MLP neurons of a small language model. Each row is named by its layer, matrix (gate and up: input weights; down: output weights) and neuron, and shows model dimensions 48-143. Each number is 128 + 24 x the weight over its row's rms, rounded and kept within 0 to 255. A neuron's up and down rows have the sign that makes its largest values positive.
After each neuron's rows, "fires before" lists the tokens most often just after its 100 highest values on Wikipedia text that the model never trained on; "fires on" lists the tokens most often at its 100 highest values on Wikipedia text that the model never trained on.

L5.gate498 [146 136 123  97 131 113 152 133 152 176 134 102 134 117 119 125 142  88 110 152 113 152 139 147  79 136 130 109 151 118 159 144 104  78  93 152 105 103 125 116 121 105 124 132 150 137 140 128  99 146 134 118  73 109 146 103 145 161 170 142 151 104 149 160  81 117 184 128 127 129 124 120  67 143 170 117 118 126 145 106 167 167  66 119 108 148 127 136  53 143 153 144 104 119 130 153]
L5.up498 [122 100 171 117 155 110 143 169 107 119 132 145 130 123 129 109 136 123 145 134 115 139 121 139 116 145  99 150 132 120 148 166 170 121  92 138 117 169 127 135  99 124 131 112 174 116 144  89 153 130 108 167 212 110  94 130 182 143 113 132 138 122 127 120 109 103  93 117  88 169 111 142 149 115  89 150 104 132 102 152 104 124 176 116 142 122  80 133 140 139 143 139 127  92 111 134]
L5.down498 [182 129 107  95 177 123 125 117 138 125 131 166 175 119 150 117 153 128 142 117 131 133  93 129  77 156 140  84 129 110 153 144 122 110 121 127 141 134 109 157 161 142 135  89 116 124 107 128  89  86 106 104 129 102  87 148  72 161 160 125 133 112 100 105  94 121 127 151 108 168 141 131 136 142 126 178 120 136 139 123 105 162 118  95 149  90 148 142 135 149 135 131 138 126 148 149]
fires before: "\n", "---|---|---|---|"
fires on: "==", "|---|---|"

L8.gate3 [102 135 131 102 184 144 123 116 113 148  93 152 116 166 113 131 153 111  97 129 161  83 132 139 111 166 132 104 124 100 143 164 166  83 146 125  88 133 171 124 106 130 114 108 110 141  87 104 152 111 109 160 149 102 121 117  85 142 154 138  97 127 178 167 146 116 127 115 122 100 141 124  98 176 124 133 136 151 175 118 141 166 151 110  53 167 135 103 130 123 131 100 112 178 166 138]
L8.up3 [144  83 138 160 122 159 103 139 105 117 139 110 160  95 117 135 119 144 167 128 117 132 125 135 112 101 118 161 177 116 126 133 107 142 133 185 149 116 115  95 169 127 176 149 142 127 153 109 136 158 121 123  94 128 107 153 145 122  50 157 174 116 106 144 127 138 127 192 152 139 129 137 124 112 157 120 143 156 110 113 112 137 104  98 131 107  99 153 111 129 153 127 117 134 125 126]
L8.down3 [127 110 117  89 192 150 141 167 127  99 120 152 247 138 140 100 120 107 140 155 117 110 124 142 130 173 163 129 142 138 102 131 116  89 107 163 162 124 185 101 145 127 102 130 140 144 141 150 116 124 121 126 126 126 148  97 124  83  98 144 122 119 137 110 132 117 149  97 145 134 132 132 137 134 124 101 126 133 107  93 160 135 146 102 115 158 156 126 106 167 171 121 146 166 168 133]
fires before: "\n"
fires on: "==", " =", " =="

L8.gate486 [134 149 164  89 128 106 140 184 144 175 137 138 112 148 136 123 107 134 106  93 107 146  98 152 129 120 113 131 146 130 142 113 160 154 140 125 140 126 113 115 144 117  94 134 154  94 170 160 168 173 164 106  79 172 115 144 125 106  97 121 124 133 129 137 141 123 125 150 154 157  76 118 123 125 107 136 120 128 124 163 132 149 119 111 172 161 101 131 133 120 126 137 103  93 106 114]
L8.up486 [115 133 125 122 130 123 115 138 112 120 143 192 128 115  91 128 127  92 137 135 160 124 153 155 143 148 139 134  60 155 148 122 121  91 113  87 123 147 119 143 125 145 131  98 128 140 123 151 137 168 115 113 145  85 152 143 133 162 118 127 153 152 141 146 126 158 153 148 122  74 106 165 127 140 146  81 110 115 195 142 106  99 110 118 101 157 114  74 134  76  67 124 131 137 133 146]
L8.down486 [183 101  96 118 147 127 127 105 109 153 115 174 185 149 160 136 128 137  96 155 127 120 135 139 162 132 110 178 159 155 136 124 146 146  82 113 135 131 128 125 129 159 133 128  92 138 111  95 102 123 134 133 109 165 111 115 142 113 112 145 137 144 124 130 138  97 130 107 141 110 141 157 131 125 127 137 119 146 147 107 139 153 161 152 152  89 138 191  72 147 114 129 127 129  61 102]
fires before: "\n", "ver", "b"
fires on: "\n", "we", "ing", ")"

L5.gate133 [ 99 112 130 136 101 138 119 117 132 121 134 110 141 131 126 127 116 115 140 149 145 150  78 140 123 145 107 137 152 147 112 133 140 109 120 178 102 159 155 101  93 122 135 103 120 131 138  98 151 109 109 100  56 103 108 107 158 112 142 150 121 100  80 128  79 117 159 119 133  93 112 170 117 163 146 114 126 133  86 104 145 119 119 140  96 146 153 151  98 138 133 152 118 150 116 151]
L5.up133 [ 99 137 141  99 124 134 158 119 101 124 130 127 157 122 130 132 137 109 112 130 180  92 117 158 109 138 134 129 115 137 101 148 119 113 135 144 141 148 128 135 145 150 139 108 156 126 166 118 148 139 116 106  89  99 120 139  98 111 139 157 111 146  92 124  58 113 151 124 152  96 133 152 147 152 178 147 128 122 148 128 123 120 169 123  99 125 104 129 100 124  97 131  93 136 157 161]
L5.down133 [119 101 146 111 142 105 182 113 118 134 138 109 100 121 132 140 148 117 123 156 168 120  91 161 134 100 156 140 141 151  84 132 151  84 151 142 142 134 103 163 170 101 129 137 157 160 141 130 136 133 113 123  86 103 111  99 147  99 116 145 161 109 129 133  21 122 104 120 130  87  65 150 166 156 132 164  79 169 126 121 139 140 141 129  90 157 107 104 131 138 125 145 122 136 129 142]
fires before: "\n", " as", "---|---|---|---|", "-", "er"
fires on: "---|---|---|---|", " well", " count", "|---|---|", " high"

L9.gate370 [134  69 107  77 159 156 115 147 114 121 124 120 172 129 126 104 125 106 102 122 114 179 134 136 144 149 168 121 203 134 119 117 157 143 122 157 106 107 104  82 109  92 148 124 115 130 109 108 122  94 161 163 135 127 121  73  91  97 144 125 135 125 140 169 118 133 151 176 172  95 103 122 124 141 180  91 131 168 112 115 136 129 107  93 153 142 144 129  74 154 140 128 108 114 112 107]
L9.up370 [163 125 133 111 160 155 109 133 126 135 189 145 126 154 171 138  93  99 101 130 158  73 149 129 148 162  94 163  92 164 148 126 140 156 119 150 141 139 131  98 163 154 171 111 119 123 107 110 164 100  87 139  79 136 128 110 156 130 133 171 106 183 115 160 177 114 155 118 129 137 126 114 115 158 116 115 156 152 136 121 142  92 166  99 113 121  95 120 161 107 113 131  98  81 111  98]
L9.down370 [134  85 105 102 148 114 132 143 120 144 138 118 101 121 155 100 132 114  89 120 133 110 139 104 123 176 137 144 202  77  93 137 139 106 146 127 116  96 114 113 168  85 170 147 160 126 121 128 120  94 111 152 124 112  99 111 159 103 125 146 106 162  91 114 124 176 124 135 137 124 126 148 121 132 153 111 137 141 135 109 104 127 136 108 169 130 115 100 161 167 179 102 142 146 146 145]
fires before: "\n"
fires on: "===", "==", "====", " =="

L8.gate365 [ 96 120  72 130 143 111 138 162 169  90  99 141 119 162 151 119 147 115 105 126 143 126 139  98 141 129 121 104 105 138 131 136 126 108  78 136 111 137 166 112 112 120 151 105 132 137 140 121 167 101  83 149 139 103 109 118 131 121 127 128 124 129 127 180 104 148 128 117 105 105 140 119 114 133 164 162 112 148 143 154 134 135 167 137 102 144 123  89  84 114 125 115 116 149 165  98]
L8.up365 [ 97 130 126 117  91  89 188 135 155 114 115 107 149 162  74 140 159 109 108 119 138 156 104 106  88 109 149 125 162 112 114 122  83 116 123 175 111 112 122 103 118 160 162 136 115 158 169 120 130 147 102 120 142  97 110 138  92 137 154 138 108 116 140 129  61 142 130 150 127 140 115 146  98 117 119 143 106 165 105 110 136 138 123 119 105 163 129 108 126 111 160 131 148 115 144  92]
L8.down365 [149 112 117  97 115 116 130 143  95 118 132  88 132 123 112 162 144 105 100  72 136 138  93 137  92 120 130 102 136 167  96  95 131 121 159 161 125 117 143 141  58 161 125 143 102  98  89 146 113 110 156 139 110 155 100 131 118 102 139 124 140  81 110 103 138 140 163 100 158 147 171 132 114 179 145  79 125 141 125 119 153 156 117 143 129 195 107 117 138 128 142 167 131 128 132 128]
fires before: "\n"
fires on: "==", "===", " ==", " ="

L10.gate53 [ 84 133 126 157 142 147 167 111 111 141  86 124 145 147 118 109  98 132 130 135 141 146  90 140  60 154 126 138 124  98  86 128 156 110 142 166 186 152 125 121  92 115 174 118 108 130 123  88 161 133 155 137 152 121 114 117  92  97 173 169 105  89 121 164 152 114  97 131 112 162 166 125 126 153 174 144 131 139 107 136 138 149 110 133 106 149 128 113 137 137 161 120 124 177 126 102]
L10.up53 [144 122  87 139 132 146 147 166  93 135 140 107 122 135  94 125 148  95 128 178 123 134 135 145 147 116 133 139 153  85 118 116 110  80 131 148 116 127 105 120 126 124 114 146 136 124 147 161 131 163 121 142 162  92 108  93  94 126 155 131 142  97 160 125 118 131 126 143 142 120 149 176  91 140 143 129 117 113 104  99 122 157 114 170 128 155 100 152 150 100 111 216 129 138 119 125]
L10.down53 [141 117 117 138 164 115 110 168 120 122 121 137 126 125 125 132 109 125 108 133  97 143 160 105 145 138  92 140 152 138 111 108 181 118 114 174 121 109 108 162 118 157 167 126 122 118 130 179 121 149 125  95 120 136 141 129 118 101 165 128  99  93 152 168 133  64 136 109  90 105 123 117  90 130 156 112 124 159 102  76 145 125 114 110 142 137 163 125 140 108  80 178 130 128 118 148]
fires before: "\n"
fires on: "==", " ==", "ran"

L16.gate170 [108 146 156 142 127 130 124 169 163 158 114  85 121 120 114 117 116 105 158 170 156 100 136 123  97 110 135 132 127 108 106 118 155 116 108 156  98 156 124  84 107 159 144 138 133 127 169  95 173 121 146 150  84  94 124 138 164 140 101 100 151 131  85 153 135 164  97 123 112 135 143 124  97 120 150  91 141 112 141 116  94 126 177 113  77 150 159 139 129 105 152 129 111 135 128 101]
L16.up170 [131 138 154 109 121 139  90 178 138 114 135 116 120 134 143 123 130 119 111 109 166 127 120  96  98 141 136 161 128 158 119 109 143 113 161 103 139 149 135 157 134 159 136  52 114 118 107 128 164 131 102 146 143  88 119 102 123 126 173 142  98 170 117 169 124 118  88 124 144 133 123  88 137  99 100 144 133  85 156 142 148 161 111 149 115 181 178 112 133 136 161 110 113 125 115  92]
L16.down170 [130 111 146  86 125  94 144 107 144 170 130 105 117  91 126 135 158 119 163 140 137 157 143 154 152 153 134 156 144 147  86 130 127 118 128  95 134 116 104 126  97 109 139 112 158 122 146 121 148 151 126 112 118 124 129 114 142 124 139 128 140 148  97 158 122 151 164 125 121 147 141 143 124 118 128  80 120 122 114 129 116 132 138  94 119 109 105  96 110 167 100 136 118 120 135  79]
fires before: "-", "n", "y"
fires on: "-", "er", "ur", "ner"

L10.gate181 [160 141 149 135 159 136 131 145 141 151  99 152 116 140 155 166 120 111 126 121 127 136 126 134 152 150 165 131 123 129 138 147 122  73 115 150 135 102 103 115 124 130 119 131 112 143 119 108 152 154  91 166 103 131 120 137 128  81 180 119 116 128  96 146 115 134 111  87 143 100 171 134 171 177 140 143 158 135 168 102 145 110 145 146 119 106 127 143 109 127 179 151 105 142 177 109]
L10.up181 [134 112 155 182 124 151 134 128 101 161  95 117 108 114  89 103 120 126 145 140  89 100 120 147 109 130 153 153 127 125 149 150 107  91 127 143 184 115 144 110 114 109 132 137 119 130  75 142 122 120 132 125 130 127 141 117 116 108 122 167 123 126 131 164 122 126 163 162 153 152 157 170 102 134 148 135 135 112 119 106 136 107 146  97  94 135 119 163 105 115 114  90 139 141 123 157]
L10.down181 [185 126 160 111 121 117  96 140 127 130 133 122 112 163 134 123 119 150 115 105 100 123 101  79 139 152 156 123 129 121 131 102 132 101 119 153 135 130 111 158 133 106 136 161  86 120 146 122 151 164 145 160 109 131 105 104 129  95 119 147 165 121  71 160 105 170 113 138 114 147 134 108 106  84 161 131 127 144 117 145 127 107 116 137  90 134 185 151 115 148 149 131 133  95 154 147]
fires before: "\n", "a"
fires on: " ==", "==", "ic", "ol"

L5.gate353 [185 100 119 162 125 133 110 159 111 111 150 146 146 143 129  86 149 114 104 106 134 142 127  74 114  54 146 142 116 137 129 147 122 156  87 130 154 157 176 141 119 144 149 102 138 118  95 169 126 112 116 155 134 145 137 121 107 123 138  98 105 116  70 163 130 119 143 136 168 146 132 128 106 169 140 127 122 160 178 132 136  99 138 156 146 126 113 121 124 108 155 117 152 117 132 123]
L5.up353 [107 155 109  85 129 165 113 128 156 114 101 142 118 126 149 137  73 116 138 103 108 137 158 131 126 171 139  94 158 120 117 163 138 131  95 118 113  84 153 121 154  83  99  91 102 114 124 169 121  91 139 111  20 133 113 150 162 126 140 152 143  79 149 128 104 126  92 121 118 104 122 104 152 144 141 131  92 178  89 126 137 140 121 107 125 123 153 111 126 171 136 150 106 133 115 178]
L5.down353 [144 140 108 101 121 149 105 183  87 131 152 170 161 102 168 143 128 138 113 119 174 115 109 154 171 154 110 142 104 148  92 189  88 123 136 152 122 136  59 157 102 133  97 179 128 124  97 107 149 114 127 135 147 136 131  94  86 171 125 105 139 167 112 124  81 191  80 150 134 142 147 119 121 159 154 141 146 145  74 133 129 159 127  92 136  94 111 137 134 105 137 128 144 154 106 149]
fires before: "\n"
fires on: "==", "\"", " His", "====", " He"

L7.gate132 [107 146 124 142 141 163 138 139 113 140 126  75 146 143 136 136 128 138 108 124 150 164 116 134 156 102 107 144 148 115 143 133 131 151 106 156 101 136 121 112 153 124 122 170 121 118 155 125 176 113 121 138 114 119 113 156 129 156 115 175 126 101 158 115 127 147 128 124 185  91 109 105 156 105 133 143 114 147 112 113 166 148 126  79  85 123 134 116 156 103 164 169 106 126 155 135]
L7.up132 [176  80 175 117 140 130 141 121  99 102 150 172 108 124 102 109 175  96 109 121 125 116  91 133  84 193 176 105  92 154 124 140 180 117 113 104 133 128 143 133 128 104 128 133 106 136  96 119  83 134 128  95 104 155 129 149  94 111 160 120 107 121 118 120 165 129 117 121 148 173 124 121 118 115 112 123 126 142 111 146  92 119 113 147 196 118 107 132  88 145 142 131 148 170 102 109]
L7.down132 [103 130 170 153 146 109 161 103 131 136 137 166 241 127 123  97 108 161 140 104  96 111 122 166 113 118 126 182 171 163 129 135 121 119 156 117 112 124 131 151 145  82  84 151 151 175 140 135 110 115  90 168  99 147 124 109 103 131 148 131 144 131 133 116 158 121 116 147 151 144 101 109  95 108 107 154 124 130 130 161 102 100 165 105 117 116 158 108 116 133 146 143 145 127 134 115]
fires before: "\n"
fires on: "\n", "\""

L15.gate315 [157 133 109 135 123  88 136 117 162 144 119 101 129 170 102 156 118  86 101 137 166 153 156 134 139 146  95  71 139 140 106  92 139 156 137 115  90 179 154  97  94 155 145 139 122 136 141 106 137 155  87 116  83  99 140 137  82 147 160 103 121 142  72 133 153 114 119 111 142 133  91 156 111 146 111 154 134 143 120 117 122 127 104 101  94 135 117 122 108 130 185 108 126 124 166  83]
L15.up315 [121 114 159 107 147 119 105 147 170 124  81  97 124 177 147 153 134 141 110 133 152 122 105 150 169 124 130 133 107 161 130 151 138 130 142  81 124 154 116  99 131 100 108 135 138 111 140 134 148 130  85 171 155 131 111 113 158 136 122  74 111 139  79 108 140 179  79 109 125 112 165 123 140 129 141 108 161 160 122 113  99 104 169 141  82 147 115 151 124  99  91 163 107 157 119  77]
L15.down315 [ 80 117 148 114 147 169 124 159 169 115 126 125 164 131  97 117 142  92 122 109 166 136 142 152 147 104 139 165 198 151 107 125 141 149 127 130 124 162  83 114 109 169 164 166 132 137 137 132 161 129 111 133 110 140 150 128 101 138 144 133 100 123 135 138 111  93 151 121 135 139 138 105  93 125  99  81 120 109 150 178 116 126  92 120 119 100  76 110 116  59 137 129 123 147 145 109]
fires before: "-", "s", "g", "us", "i", " C"
fires on: "-", "it", "th", "ra", "er", "on"

L2.gate40 [119 115 175 130 115 144 148 161 159 152 105 128 131 150 125 118 144 116 104 155 110 156 130 130 154 130  91 131 106 113 133  90 172 129 104 118 111 169 125 104 128 134 126 126  79  77 112 123 165 138 115 112 129 128 126 105 136 134 115 104 125 136 100 140 122 143 144 171 130 109 164 146  88 124 131 106 110 115  74 154 134 125 133 118 122  98 125 124 142 111 124 133 149 146 166  90]
L2.up40 [129  97 188 142 113 153 121 156 198 135  93 119 123 111 127 144 130  76 124 144 108 132 123 135 130 125 129 133 170 123 112 109 145 111 125 109 109 134 144 131 102 160 148 138 138  91 103 112 151 131 149 122 136 132 107 129 171 159 119 106 147 116 126 110 108 154 138 128  90 116 164 126  92 138 156  96 125 124  84 154 117 113 165 112 126  60 112 106 143 103 137 145 161 141 157  96]
L2.down40 [108 147 174 138 146 170 105 146 121 145 164 132   0 105 163 124 111  87 107 137 106 146 107 139 168 128 125 164 137 105 118 135 114  85 128 137 115 129 105 111 152 130 128 144 155  81 118 106 122 125 133 124 126 102 145 150 148 100 144 141 112  96 132 131 106 155 180 135 126 141 121 136 108 135 138 124 136 136 147 142 124 143 131 133 126 109 118 142 133 131 105 153 161 105 146 107]
fires before: "al", "ers", "ities", "ing", "il", "ist"
fires on: "iv", "gre", " Country"

L10.gate489 [ 87 143  92  83 162 129 136 144 109 145  82 143 119 137  96 169 141 153  97 171 126 152 136 141  93 177 105 180 197 177 120 141 109 112 175 148 162  94 116 106 123 137 159 111 115 120 100 121 144 111 150 137  94 155 129 123 160 186 141 188 168 104 154 114 106 107 134 150 132 123 140 149 128 136 143 154  96 152 121  62 120 123 140 124  97 154 136 113 136 130 117 113 152  99 125 114]
L10.up489 [166 164 178 114 138  95 178 110 149 140 130  98 123 148 160 118 129 113 143 114 121 129 152 104 143 167  64 102 145 113 143 130 104 123 117 113 115 110 133  84 164 135 118 110 133  89 153 123 146  83 147 143 133 113 124 113 161 197 137  98 165 119 128 121  67 124 144 137 144 115 140 108 163 147 118 110 152 113 141 102 128 170 129 136 107 130 102 150 123 124  93 119 120  96 150 137]
L10.down489 [130 165 146 108 126 162  78 150 131 123 154 152  46 171 110 138 166 117  99 111 136 137  93 107 125 118  61 121 156 130 148 128 140  93 168 135 157 136 131 109 133 118 115 136 113  92 126 131 143 136 116 121 162 142 120 148 100  78 150 176 115 148  94 126  93 109 154 140 155 132 164 174 118 147 140 126 159 162 112 119 129 172 131 128 110 115 139 136 104 123 112 125 153 102 134 110]
fires before: "\n"
fires on: "\n", " de", "de", " ==", "=="

L5.gate276 [141 139 144 135 126 115 126 126 120 122 114 106 143 120  99 121 115 132 146 108 122 134 167 107  91 173 121 122 100 111 128 116 110 168  95 163 116 109 108 120 148 113 133 142 101  99 157 129 153 105 117 120  85 147  93 175 128 146 126 136 146 104 155 154 154 143  98 124 165 107 139 134 103 135 136 145 107 159 110 121 191 130 159 106 116 144  80 115 160 106 131 149 124 138 101 133]
L5.up276 [170 107 161 131 118 163 121 137  91 156 137 148 124 107  81 144 102 130 143 191 104 118  85 152 107 127 150 146 110 136 116 109 147 119 104 142 114 136 137 140 123  89 143 112 141 124 141 104 114 176 140  95 157 111 130 153  97 129 134 126 118 103 129 131 157 112 119 124 127 174 114 142 130 189 131 116 144 114  99 161 134 153 159 134 144  98 106  87 104 135 165 128 145 154  98 133]
L5.down276 [164 101 123  99 145 111 131  75 154 125 104 183  28 126 137 124 131 132 141 108 152 145 134 145 123 139 180 157 147 120 161 152 129 107 102 121 143 150 144 155 115  68 112 105 124 121 148 125 145 122 143 139 115 128 117 132  78 151 102 154  98 127 163 113 143 115 106 111 122 158 140 128 118 110 115 132  95 102  96 150 142 123 116 169 112 115  88 123 107 134 118 145  98 144 135 163]
fires before: "\n"
fires on: "\n", "\"", " season", " debut"

L9.gate12 [136  93  86  88 164 159 115 158 161 131 136 147 129 112 102 167 133 114  92 137  99 141 117 140  95 128 137 113 159 123 158 134 142 113  99 153 120 118 123 132  83  97 135 128 127 117 134 119 121 129 116 154 180  94 149 134 129 100 145 169  94 109 152 131 136  97 115  99 146 128 167 170 145 113 108 127 146 162 122 106 176 155 124 117 156 113 167 154 112 147 130 117 152 105 150 102]
L9.up12 [185  88 147 128 131 150 127 175 123 120 132 134 129 119 120 100 151 118 111 129 137  79 142  80 133 148  89 154 142 126 129 119 111 124 106 140 170 123 118  88 164 129 137 103 129  96  93  94 146 107 130 115  79 131 121 132 112 160  80 185  87 132 125 148  91 123 154 105 158 160 134 122 133 109 143 121 130 128 148 102 114 116 119 115 117 194 142 125  79 109 121 110 113  95  94 139]
L9.down12 [150 154 157 114 131 108 153 174 130 166 121 127 154 144 118 105 138 141 180  97 139 116 131 140 116 154 146 116 106 135 120 113 119 100 141 142 157 155 157  90 152 142 128 171 153 119 105 108 114 117 107 129 103 150 121 113 136 126  94 139 143 122 101 146 117 156  90 112 134 126 112 114  93 110 167 109 157 171 164 131  93 101 139 172 112 120 100 144 161 107 133 121  73 151  92 161]
fires before: "\n"
fires on: "==", " =="

L10.gate509 [123 169 103 116 132 189 125  92 128 162  79 147 150 141 143 131 133 131 144 148 145 175 102 101 129 127 122 141 142 106 122 125 119 146 122 120 103 127 140 142 107 150 170 115 141 156 141 113 105  76 146 103 142  89 109 103 133  95 138  68 126 138 128 148 168 104 144 120 165 109 117 134 137 153 128 142 116 129 185 106 143 135 131 112 130 173 150 156 147 133 147 121 115 117 105 150]
L10.up509 [ 92 151 133  75 132 151 118 117 140 123 142 112 102 115 113 146 111 123  87  72 139 113 143 136 128  98 110 180 132 142 159 153 158 108 118  88 145 122 137 154 114 159 128 159 155 140 132 168 157 155 104 144 132  99 119  94 162 125 104 130 114 126 106 169 102 142 108 132 124 142 117 102 158 165 106  97 107 110 135 100 107 101 120 139 111 144  94 137 133 142 119 153 119 118 149  98]
L10.down509 [ 95 158 155 113  96 148  67  93  80  87 155 144 155 128 104 147 115 111  96 117 104 112 152 169 132 142 149 145 132 126 137 134 159 149 159 130 106 139  93  97 110 107 118 116 111 109 147 143 145 139  88 151  88 116 165 106 142 112 131 138 130 159 157 107 130 108 113 117 111 102 106  97 121 163  97 163 109 131 140 141 121 131  98 135 126 124 155 153 140 157 123 136  97 130 144 140]
fires before: "s", "t", "ition", "ing", "b"
fires on: "et", "par", "es", "fe", "ve", "hi"

L5.gate332 [180 123 116 147 105 122 147 144  90 143 133 104 113 115 117 100 110 129 151 145 127 125 133 123 108 142 121 143 100 124 156  94 122 112 140 100 112 158 145  94 129 114 161 111 126 106 150  93 134 153 141 150  52 128 107 130  87 181 119 118 136 161 124 110 138 110 163 133 111 111  92 153 116 179 113 101 100 133 108 139  83 164 115 138 146 127 124 138 138  98 154 144 129 132  92 126]
L5.up332 [183 174 118 104 116 119 154 131 100 136 166 126 122 132 176 116 153 132  83 109 133 131 129 158 176 110 173 136 132 130 193 152 138 129 114 138  96 101 117 121 118 122 128 155 124 159  79 146 149 146 109 172 113  97 109  98 124  97 123 109 135 124 198 134 142 137 160 135  83 110 127 120 123 130 112 131 101 127  95 144 124 113 109 107 110 117 166 116 105 107  69 129 127 143 121 148]
L5.down332 [127 107 125  86 116  99 132 104 124  96 144 134 106  99 161 131 140 126 156 102 120 158 133 152 148 120 127 138 144 118 157 112 124 153 156 113  85 145 115 143 126 152 134 119 125 169 120 118 162 103 151 134 129 101 154 130 123 105 140 128 140 133 140 156  99 119 134 147 160 105 154 107 160 199  97 156 101 167  97 121 136 117 130 136 132 140 149 123 113 142 150 123 154 104 112 127]
fires before: "\n"
fires on: "\n", "Ch", ")", ":"

L5.gate63 [146 119  59 101 107 146 160 173 126 131  85 127 122 134 121 150 107  83 119 148  99 137 146 149 132 148 160  93 162  93 139 164 102 126 128 114 137 165 123  79 109  97 136 101 108  94 141 132 123 162 136 186  95 128 150 110 138 145 157 122 158  93 127 146 134 142 129 133 176 141 127 127 166 151 163 116 143 179 100  68 139 153  90 126 140 149 149 140 152 136 160 121 144  81 129  94]
L5.up63 [140 135 106 128 135 125  79 116 133 144 182 138 136 108 170  83 105  79 147 150 121  97 141  70 102 167 118 135 133 123 108 149 112 121 121 120 113 146 163 113 181 142 128 101 130 131 110 108 162 146 127 188  91 122 120 120 104 166 125 147 116 154 149 144  99 127 127 141 144 119 137  92 132 130 178  93  78 147 129  92 112 136  87 129 126 154  93 152 113 106 138 119 149  93 154 135]
L5.down63 [114 122 169 140 142 136 149 105 138 108 110 127 112 115 154 150 169 182 126 125 132 140 104 100 110 146 160 143  96 151 141  88 144 124  77 152 146 182 150 102 138 114 123 141 176 132  82 108 229  89 135 107 174 107 126 161 143 120 111 151 115 118 154 140 134  95 143 102 125 130 146 141 117  99 131 115 124 126 166 139 138 113 151 105  90 141 106  89 147 125 164 183 148 123 113 165]
fires before: "\n"
fires on: "===", "==", " ==", "===="

L10.gate211 [164 102  84 169 149 108 106 152 150  71 136 134 109 161 127 123 101 102 145  98 115 110  99 110 101 100 115 132 150 140 144  86 106 158  79 154 175 106 165 155 147 116 158 129 152 121  66 145 152  70 116 144 124 122 120 114 118  86 128 162 145 114 141 108 130 114  93 126 103 150 158  93 130 152 122 171 118 162 153 131 164  94 159 152 123 159 134  81 127 126 157 115 111  81 141 133]
L10.up211 [149  81  98 117 108 152 114 146 128 157 125  98 132 110 134 135 117 142 114 120 111 141 102 105 143 119 151 128 155 130 175 118 110 183 133 119 162 117 148 147 113  92  97 156 123 105 103 137 135 149 132 169 108 168 144 110 128 125 172 117 129 139 131 118 116  95 137 145 117 145 155  84 184  95 164 132 140 138 157 120  99 116  81 110 110 180 159 122  82 102 128 100 118 115  88 155]
L10.down211 [110 163 135  91  88 124 146 134 149 112 128 108 138 152  83 178 153 138 104 153  99 143 113 124 132 151 132 148 138 169 160 135 151  94 105 135 146  93 134 133 129 110 124 115 146  71 145 154 128 119 159 106 141 128 140 116 150 157 137 162 118 171 110 157  97 174 124 149 107 128 180 153 103 118 139 124 100 133 139 118 121 159  67  99 126 132 156 153 156 127 152 129 129 145 126 210]
fires before: "\n"
fires on: "==", "===", " =="

L2.gate466 [ 60 119 127 152 142 114 112  93 138 116 121 177 161 115 104 136  85 110 136 101  94 150  93 140  93 155 116 128 117 105  82 112 104  79  83 135 136 173 142 163 128 127 119 101 142 151 131 127 129  74 121 139 153 127 146 117 116 102  84 146 150 126 112 111 128 111 131 123 101  97 109 137 131 135 104 124 141 141 115 130 144 169  97  95 111 105 130 150 109 115  78 154  94 146 126 120]
L2.up466 [ 92 119 141 163 168  94 127 119 126 147 168 136 102 171 139 118 127 131 134 157 111 150  78  99 134 151  82 111  92 131  95  93 113 122 140 127 108 127  99 164 177 109  85 128 124 104 126 111 152 109 139 122 113 179 109 128 124 171  98 123 109 105 148 167  97 131  93 109 113  98 154 105 132 149 120 153 126 102  87 169 124 131 124  92 117 102 100 141 153 110  99 134 114 101 139 159]
L2.down466 [110 104 162 126 139 122 171 136 117 159 142 140   3 126 132 128 130 130 143 157 119 113 158 145 179 143 133 130 151 109  90 134 135  72  99 150 134 121  88 141 135 119 132 170 135 137 111  95 121 133 137 148 150 121 119 109 123 133 123 122 163 128 133 133 160 138 144 114 102 117 141 107 125 129 149 130 108 135 140 126 135 111 119 111  81 143 130 115  97 144 105 169 138 131 124 126]
fires before: "al", " mi", "ing", "ers", "ities", "il"
fires on: "iv", "q", "ved", "G"